python train.py --vocab_size=16697 --norm_place="pre" --rope_theta=10000.0 --rope_fraction=1.0 --attn_scale=0.125 --parallel_block=false --init="uniform" --init_std_o=0.0 --learning_rate=0.00116 --lr_mult_up=0.709 --beta2=0.99 --final_lr_fraction=0.0 --dataset="wikipedia_en"
MLP neurons of a small language model. Each row is named by its layer, matrix (down: output weights) and neuron, and shows model dimensions 80-271. Each number is 500 + 25 x the weight over its row's rms, rounded and kept within 0 to 999. Numbers have three digits each. A neuron's up and down rows have the sign that makes its largest values positive.
Before each neuron's rows, "fires before" lists the tokens most often just after its 100 highest values on Wikipedia text that the model never trained on.

fires before: ", ", ". ", ".", "-"
L6.down309:474517502502516483529479524477469484500500504475488503495442504462527472506512489520510513498473486515522476540490545500483500455474512471526488504466516527459519505526476466489475499520479477521503494494474521507521538523525519495438517478519498470492530524488495480486504482477510504499466494493531512515496506498518538496497494489476515509486466532493479509512483534518487480543525544505522507477487516468480463494519531504517517474548529496501538520541464451477491518505534499545505475543504452458478492496506507537452507468546513452494488513530482509472432482524448516552

fires before: "5", "5 ", "4", ".", "94"
L7.down24:491601502493532474500478468502532524487485486482522458491491505475482510458498548476499462481473459528466526519531501535509501499457519496532493511464507503514484513541477506509490485520460454494485530511487481437440488484514506547503505524487519506465494511476494494464467501562503522455547520517474501522536502498530497494546522493497494529474518497510469520479491485496465472514487515517470490499505439483538518535525528517518513518549490483520491473487458464492513512489510496527544480518516499492504517510520472511478495525490520530522530486540486474470496492475500517484

fires before: "| ", "- ", "\n", "\n\n"
L7.down1172:459600530501496516505512505497476482491477483508478514483528473533511463503497505489503486511501504498497469503521510493472525502483523496518478509552511504488488493486489495471509527490491506517504496501507525514512497495505494515521500501503503522483524496489494503487524503507488538498515488486501474472506496517513497488506524526500527496496527534505521528496518505500527499507504478478497486505478495522525505479511476482478524471481493499501520493499497503505462500480492529498503507495479497481507467483480519512516518513516480499489513495516478505514496514463464502503

fires before: "| ", ","
L7.down819:509500480468547464520489475459479497516491540513487475524568553521506479509485504497533536549517444449486502484477528498483508518526497476513459465484530540498479489489505502522483472473517510505456533513537485486517475513497495477484564517485500484478494536490505517498505518474514489520498546504475497480535495483482553482499508479530528478486482514485502537520513521528546519490441504489504523499481516507544463507483513531510498487484497477465523468493526473495452507496459524523529509463518465518485472509460506536493522510499518421523496504524510504503477509493488506481

fires before: "| ", "N ", "|", "E", ", ", "W"
L3.down1115:492469482497502505493459487468480483483489470494528491463473485503509483466490486531489490483452520488527539476529486537473518456530490494495517507479425499494523502500501514504455486471535491473500462518521503502457489490530532515483523484501523457520504526530526507486525535522536513506501519500490443491457520521459530493537510476496496521515453505495506501488561473512472477498489507466525499532498455491523516526547493511508545527492520496502512513428515506532543512489556490505471486479533500460440498483502481516466513555522467457539465504518457485478539500528523496496

fires before: ", ", ". ", ".", "ales ", "ler "
L3.down910:475580526454540488521445536555486483524473533522514492531504523435481463486454488505536536457534485531512537527499484508491485486492466511467493511520514488531470521533489483483523505462547489489525476472487542521487505541538520492516479488546471467497515464519495441550545521516515502512528523457501480464478528489490481485527493458519496457495498475505505488501509465506497501503531475501486493479489453486507494484485521511520476500501532503483502546531515490459502511522510538492517457494515480487509484496525528530532505510512516522534488472499505501512479487517481501477

fires before: "| ", "of "
L6.down958:489486501514518498506476527538485469492506515484482544478491509513470463473520530475480499479510524464484506498467445494476520499483541534505482548467508515517516503536467491471516526519479498489482486540445520482504499497523465499476468493493502531522508481508525463498519483520500500550462522490492488523543522473510531545538465488453485507446500527463485474481517482508484510489478497518519440497572477502490536511521524523518480498524489523506534517531498529519531486517499514509435490488506475519504509450567564477512499506487493489554522517514457527504453500496471493478

fires before: ", ", ". ", ".", "the "
L3.down811:524418503488511503459526514461458512495518472456497491508539473478470511521503493462532495494540493504522525531475474528517452540500553492479518483479486468468528536496543522481506488496519538508497505507499550516477497543516492521466530497482493510462493516481458529519488506497511472512526526524516528495502506513513511532511480501543478490489516552480502512504486494520494527525536529477485475494519442498470523480482495477464443484461489475462494498477496473546510499489489501493505469534493508512482494491530530539479535507522520500447479474503481507493547484476498447516

fires before: "===", "==", "=== ", "== ", "| "
L3.down546:505522533536467517479500503521463498525547493483484501488443466482558550515500515494486556499518533447511511474546477518530521508512499460485521476533472462487502522489523471527493484458518569524530504476465506497493478502513504539492510525474531478509508569514486480521518525511483519521521481498477510483523445463545490508457510515506492496511522546488524529473484507515496526527533516476505517534483474493515556453489502500521524508539481525487504497491478526517529507520529439479526512493486500439516526480449488501462452479486528559482504468515489503479501548515508501536

fires before: "| "
L7.down679:540499468464501525518489476484515471486461536511476488545477511513491519473494479545491499480514540502516522512500500512450524499534486459537522503480510481501498489536585523507493463539503475491485496528517499466506503515496500495488500506517518475532509497517474496559492521493554475497530449519488491493554526482452527453501539484483513518513461472507488509498470560538486482518480489524497511508476472521479510497498533485530499507505480456490507552507506460473509505553477506511461469532485500496541469527541486527554466508454502482493487467470524528473501511512479493486

fires before: ", ", "\n", ". ", "-", "."
L6.down567:449495520525494523520497455493508518507492504500491538499499538501534503504488515507482476509475465472500475525456462518472458455520506464472498472512516495510512505519503505590504522493533474499506466520517528468493522529503515517489536482504498491523502482534508468489516477495476525493475475477476522516495494499495476506453496463521505511506499483490532476526517490482472532472511543463535462480499499471488473511484529455501498503525526458497508511514502451509531488500510518477477499504525486562503536501568433492465504486540497507498479498507513543498433520508499527494

fires before: "to ", "in ", "as ", "for ", "of "
L6.down920:505465511490552505513491521498497438492504516501507495533514540476521480510506509486492493509471529480451482537461530502468539501492532551475508469509497503554479540488528474566507515487518521523486505526490502487485523538432476491508478476507522489492493512483469514514482545521503510530528545523510468502511491474490544492546479466484525489495543474485499504490469482525529507477511491505541502484519501493498500511515496485480494483530556541492478527506530544519482483489464484447486481522497479521504488519545472455499493521511481550543549495491519488484447488470482526503

fires before: "| ", ": "
L7.down486:515511449501512545514494499536490523485484451465514556469506501528507495504498531501477470496534502485489507496494495504457503543495537486496516476535512492519549510530490513540495496526540546509527453500499523514520475535490487497514522495437528495496516491485511518484499505433486485562500505516500486505505485474567535494529499497498507529506505525507499575504462493520511517500428518512542465501502503509520489528490456481481469508498459486515516508503484569471510486488514481483505477525507492492449491494527504541520480468510511495524497497524476501488523511497476510556

fires before: "0 ", "197", "1 ", "2 ", "195", "198"
L6.down24:507516486495489511537543469505499489473497518489525506460475504494516436497493540471513507492468508536501484503511503521505506526508531541465453468543477486562489478467510534513505487527478472495483495541493503533497478513480517505481526489509501525503508511471474450509487478515485503528509495483538496534520494535463492526500461508487488499492468495521528503543536479460497507472486519495486550466473464506485485565506538511520451541472525453509497509522475473501499488506539521499512495522457523462519514501586472522539552467496481475511474514505497479517474469528473488521

fires before: "| "
L7.down995:505543442513505508483507520493477497466470552539538488496502469460488494479527483526525505491540476497496515483516533475524492507518478514482502493533504499490505493448537505492514496507496477482491476472503505520512544520513484485521450524494472490470473537496450492436478537501507541485501476521494493519534507533526531505466519486497459536520461502485482503538522536494507512542516518505504482463530487479454486514527491474481474489464507504493456538507474503478520481459505509496527486514542519530486491508454505541525465444546505525492544476484489481500509512493480490489

fires before: "| ", "|"
L7.down638:527410545500518486504500476526503497520524496542513503544525533498487457545525490555486504500497490489466490545483534515481486493477459506527484494480545475483492532502514516536504470503517462502498472519473481488488530513507516560500467516506496494554493517477464521496531544494482531481514482505458476504439515481433502494531499491514513492515481454505469549510494521514497527509495478452520500491459481499511488507522563485485520490499472494491505513512531508544473514444502544464489471514532508506485511526558522487488498451467512514457513472518499532482518508465491487488

fires before: "0", "1", "0 ", "2", "2 ", "3"
L7.down119:507436535501537484515549497483497473542490469474441490480479501543517497495501489494450509527515538517539526498520487509478502488472484452481460502461483496552503493491466510517486493498523463483544509502508500489527468488503502504467517503503496514509550508472549508497468500556481484507484492464472496547491496526451511491528500495494463509495474561518502475537507515531514496516525524460484511454521495509516492502488478511493504524489503506486565514493522521504497507438453520494503492453528450516482468517557521557472492478506501489503470531513496507510497539511461530525

fires before: "| "
L7.down699:473510531478509464455466479505473501501483514494480467514517483460478519505512484488513501486492473450520493474482557518476513498514479500497520472525473492480473457494527534486501487534487516503491534517498449490506498463480507497485507516502463461495491537511492512497501524520516517455509502459466459504492542456512476500499541492493529467509528549514478470500501516482511489457519533476511548520487503509504471487490482482538496472494470507479509512466475470520493472496499499506470483524501481433459486485469468561494499502537501492485545506497460460473503462500521479512

fires before: "0", "1", "0 ", "197", "8", "4"
L6.down1089:513525495517498478539475483499512497478460522507525503464528454523525541490499520469517488496479491522513475516516474492483506459508445496532483468491562500511486484499515488524463464557451484483516521498485469491483512462499516524464493530511492533435452476469478467518492492505538509468530502487492484517520477533463473483489471509486498505508511493491513490484551512491498565487477554482506503473519488508460515478499550498520522497492502541507526525505495534512534536504542475503496492524495459468441527487520495512558534495504471535500471495518478501487490501478486491568

fires before: "0", "0 ", "1", "2 ", "5"
L6.down281:522482509477507517484481538500497504517480521466495505454457470485550533521476527502518505500504532477476508483507491486496521502483496545511491468490526497487471483463507517522502490522504472500487474528488478452542490523513502554504553462498461484521479502476516508503527514510533510484469475502520494488555476506507501514513459498509471488512462475525462465496473536535483526488487530511478489517494464493499470484442517496471483554485533480508546535521476541448486515477522489533486438481472487494542523457583467483501539465532496471482529490496475521461469494518459502480

fires before: ", ", "September ", "| ", ": "
L7.down841:496490511505515511488486492529567547526470463497547543533519471488517516528539501490518526548466531498495529470500492522483521524511480527532513520464493522455528492492515496495493484502478441479495479494511488506501541513524478515518537503520533526519529539489466482496520506513549506476488503500461502473519496506489506517478491479481484488503509513549508489503483512532502514470497478513497508490527493528483465519513473539434424519489478527477451487511547480500487519487498525499541479494526563535495502500640448459527481468502495531469490508497503536499497488501496526513

fires before: "| ", "- ", "|---|---|"
L7.down811:475486502487490502476492493531500536497503510503516478503504502511518505488495461484528527502528504489512465486475481481470504515470445495547485500488494476492537471477512454526431522500508465507525518505553480549544565512466498508431496501477449528531522504468503504511503534499522538482511517482492485541496531465481500546535477491502458524509438514451511519536483484535483487564465481512534492469495502482480547508469534497544503511485517569461486494508518504516510521479493490460512506511503558504466498498540485503523509478524506508521512503501510501507563527481503516499

fires before: "|", "(", "| ", "to "
L3.down986:475468510485520470497488497514494502496474511486501527485528486503531505536550503472523513534497487514452498513531484497485495466497501529472521526490485504479526537492530503492468494502536524506564471522442523495550468523565508542498500503515462506464538454517448497485511487512541515509462431509460479455513516545523485483525509447502490488509482517474463521527485490541486523538493462527524495481545503496511517498489491481476460463483499515493551493466496498520500490468489528484504498499503478453512484501564524507494564504490480517484496479515456528542501479471514472525

fires before: "2 ", "2", "km", "sq ", "5", "9"
L7.down794:493533480452492493475546507479470514467512469516529548494518481454487492500469498512510475485454537531521510527495472508475442492510515502522519524497511532480504496490460488486511499476526516512498510510555507478508508500456479518491530491506508495496510526546508478520499527520470488499523477471478495509543497495523523502514473537463493546467484482491521478478564531517475481496500508458462475479526448480488499502539536538500526508530457542482500527470436524513484486511524548544479477471481519504527517450539551480499505493498521509502505463509437549497503501508419485479

fires before: "| ", "Type "
L3.down1168:460462465479478512480513525477504527544504514507511487478500475543504509520523494503519472507479500453492499508498520541488526491507469474477522510506474498521563493474516522521524481477536498473484492498472510477489460467533511537536454489512505493492504473464526485447467478544479526496489496509472460512478530546503520521474495467514453536490460493503509521490512507504502502496468442494498511466450510491478501514498512510506546535514449507511508477509510501539471453477496481511489526432527503452452517538581469529474493496508467481512505496508457512466509517491494485548

fires before: ":", "-", "ards "
L7.down1054:520452503488487483524500502507492508507513512487473473428513459492466471519487508537466490517543492479503484475513527522491500516490508525476488479491525545502515501523548554483528458501512534504527477502494527498490508521509518473485521501519507505510450515482477574514474510538509462497522486483453512481500478548480471523536467461455496468486528475480509504525514502480479491505418497494534462498541507522489471488497474476452494515488493436508511472461473505456475524493550510484519503512505504494508502507493531477532494498477526483589478509515544494497499506516513473527

fires before: "the ", "his "
L3.down587:533544491453473483532552481555470539509486484533492507519487519501534445513500497508499498516493512531522511517490508472517493485476548526511482476487488479495524520533510549512517499471510513534538462432487519503504497524477549496485508495487490527471443524516506450511525479499516499468532560503507515525514497546531436519528498514487517508507476507542485539537525520482487553506535515463510488528528470500510505486507462486490485492481491495511485484486506509498526487479463499510488526492466500505490485496500535460480541504514461519476511535474515543523519528471500445532

fires before: "0", "1", "2", "2 ", "1 ", "0 "
L7.down998:539508490524494464506498542485465469471510485458474511470540490507495542515532486487488466512451523514482491463515497495531511525514460504516477486486449485471527524463494501560528488463491505512482532511555488502454497465496491507459472494489490470489526477534497495480535491487430476518516487463501475520520459458480476507531482518482501512463502553453526492513497553517486505485503507508526531499498497497488526500525490493482506470542505473513492513507498523509505476521467492492509473469498477498491500505592553492506520498487488509479501487475518547472526496475454516543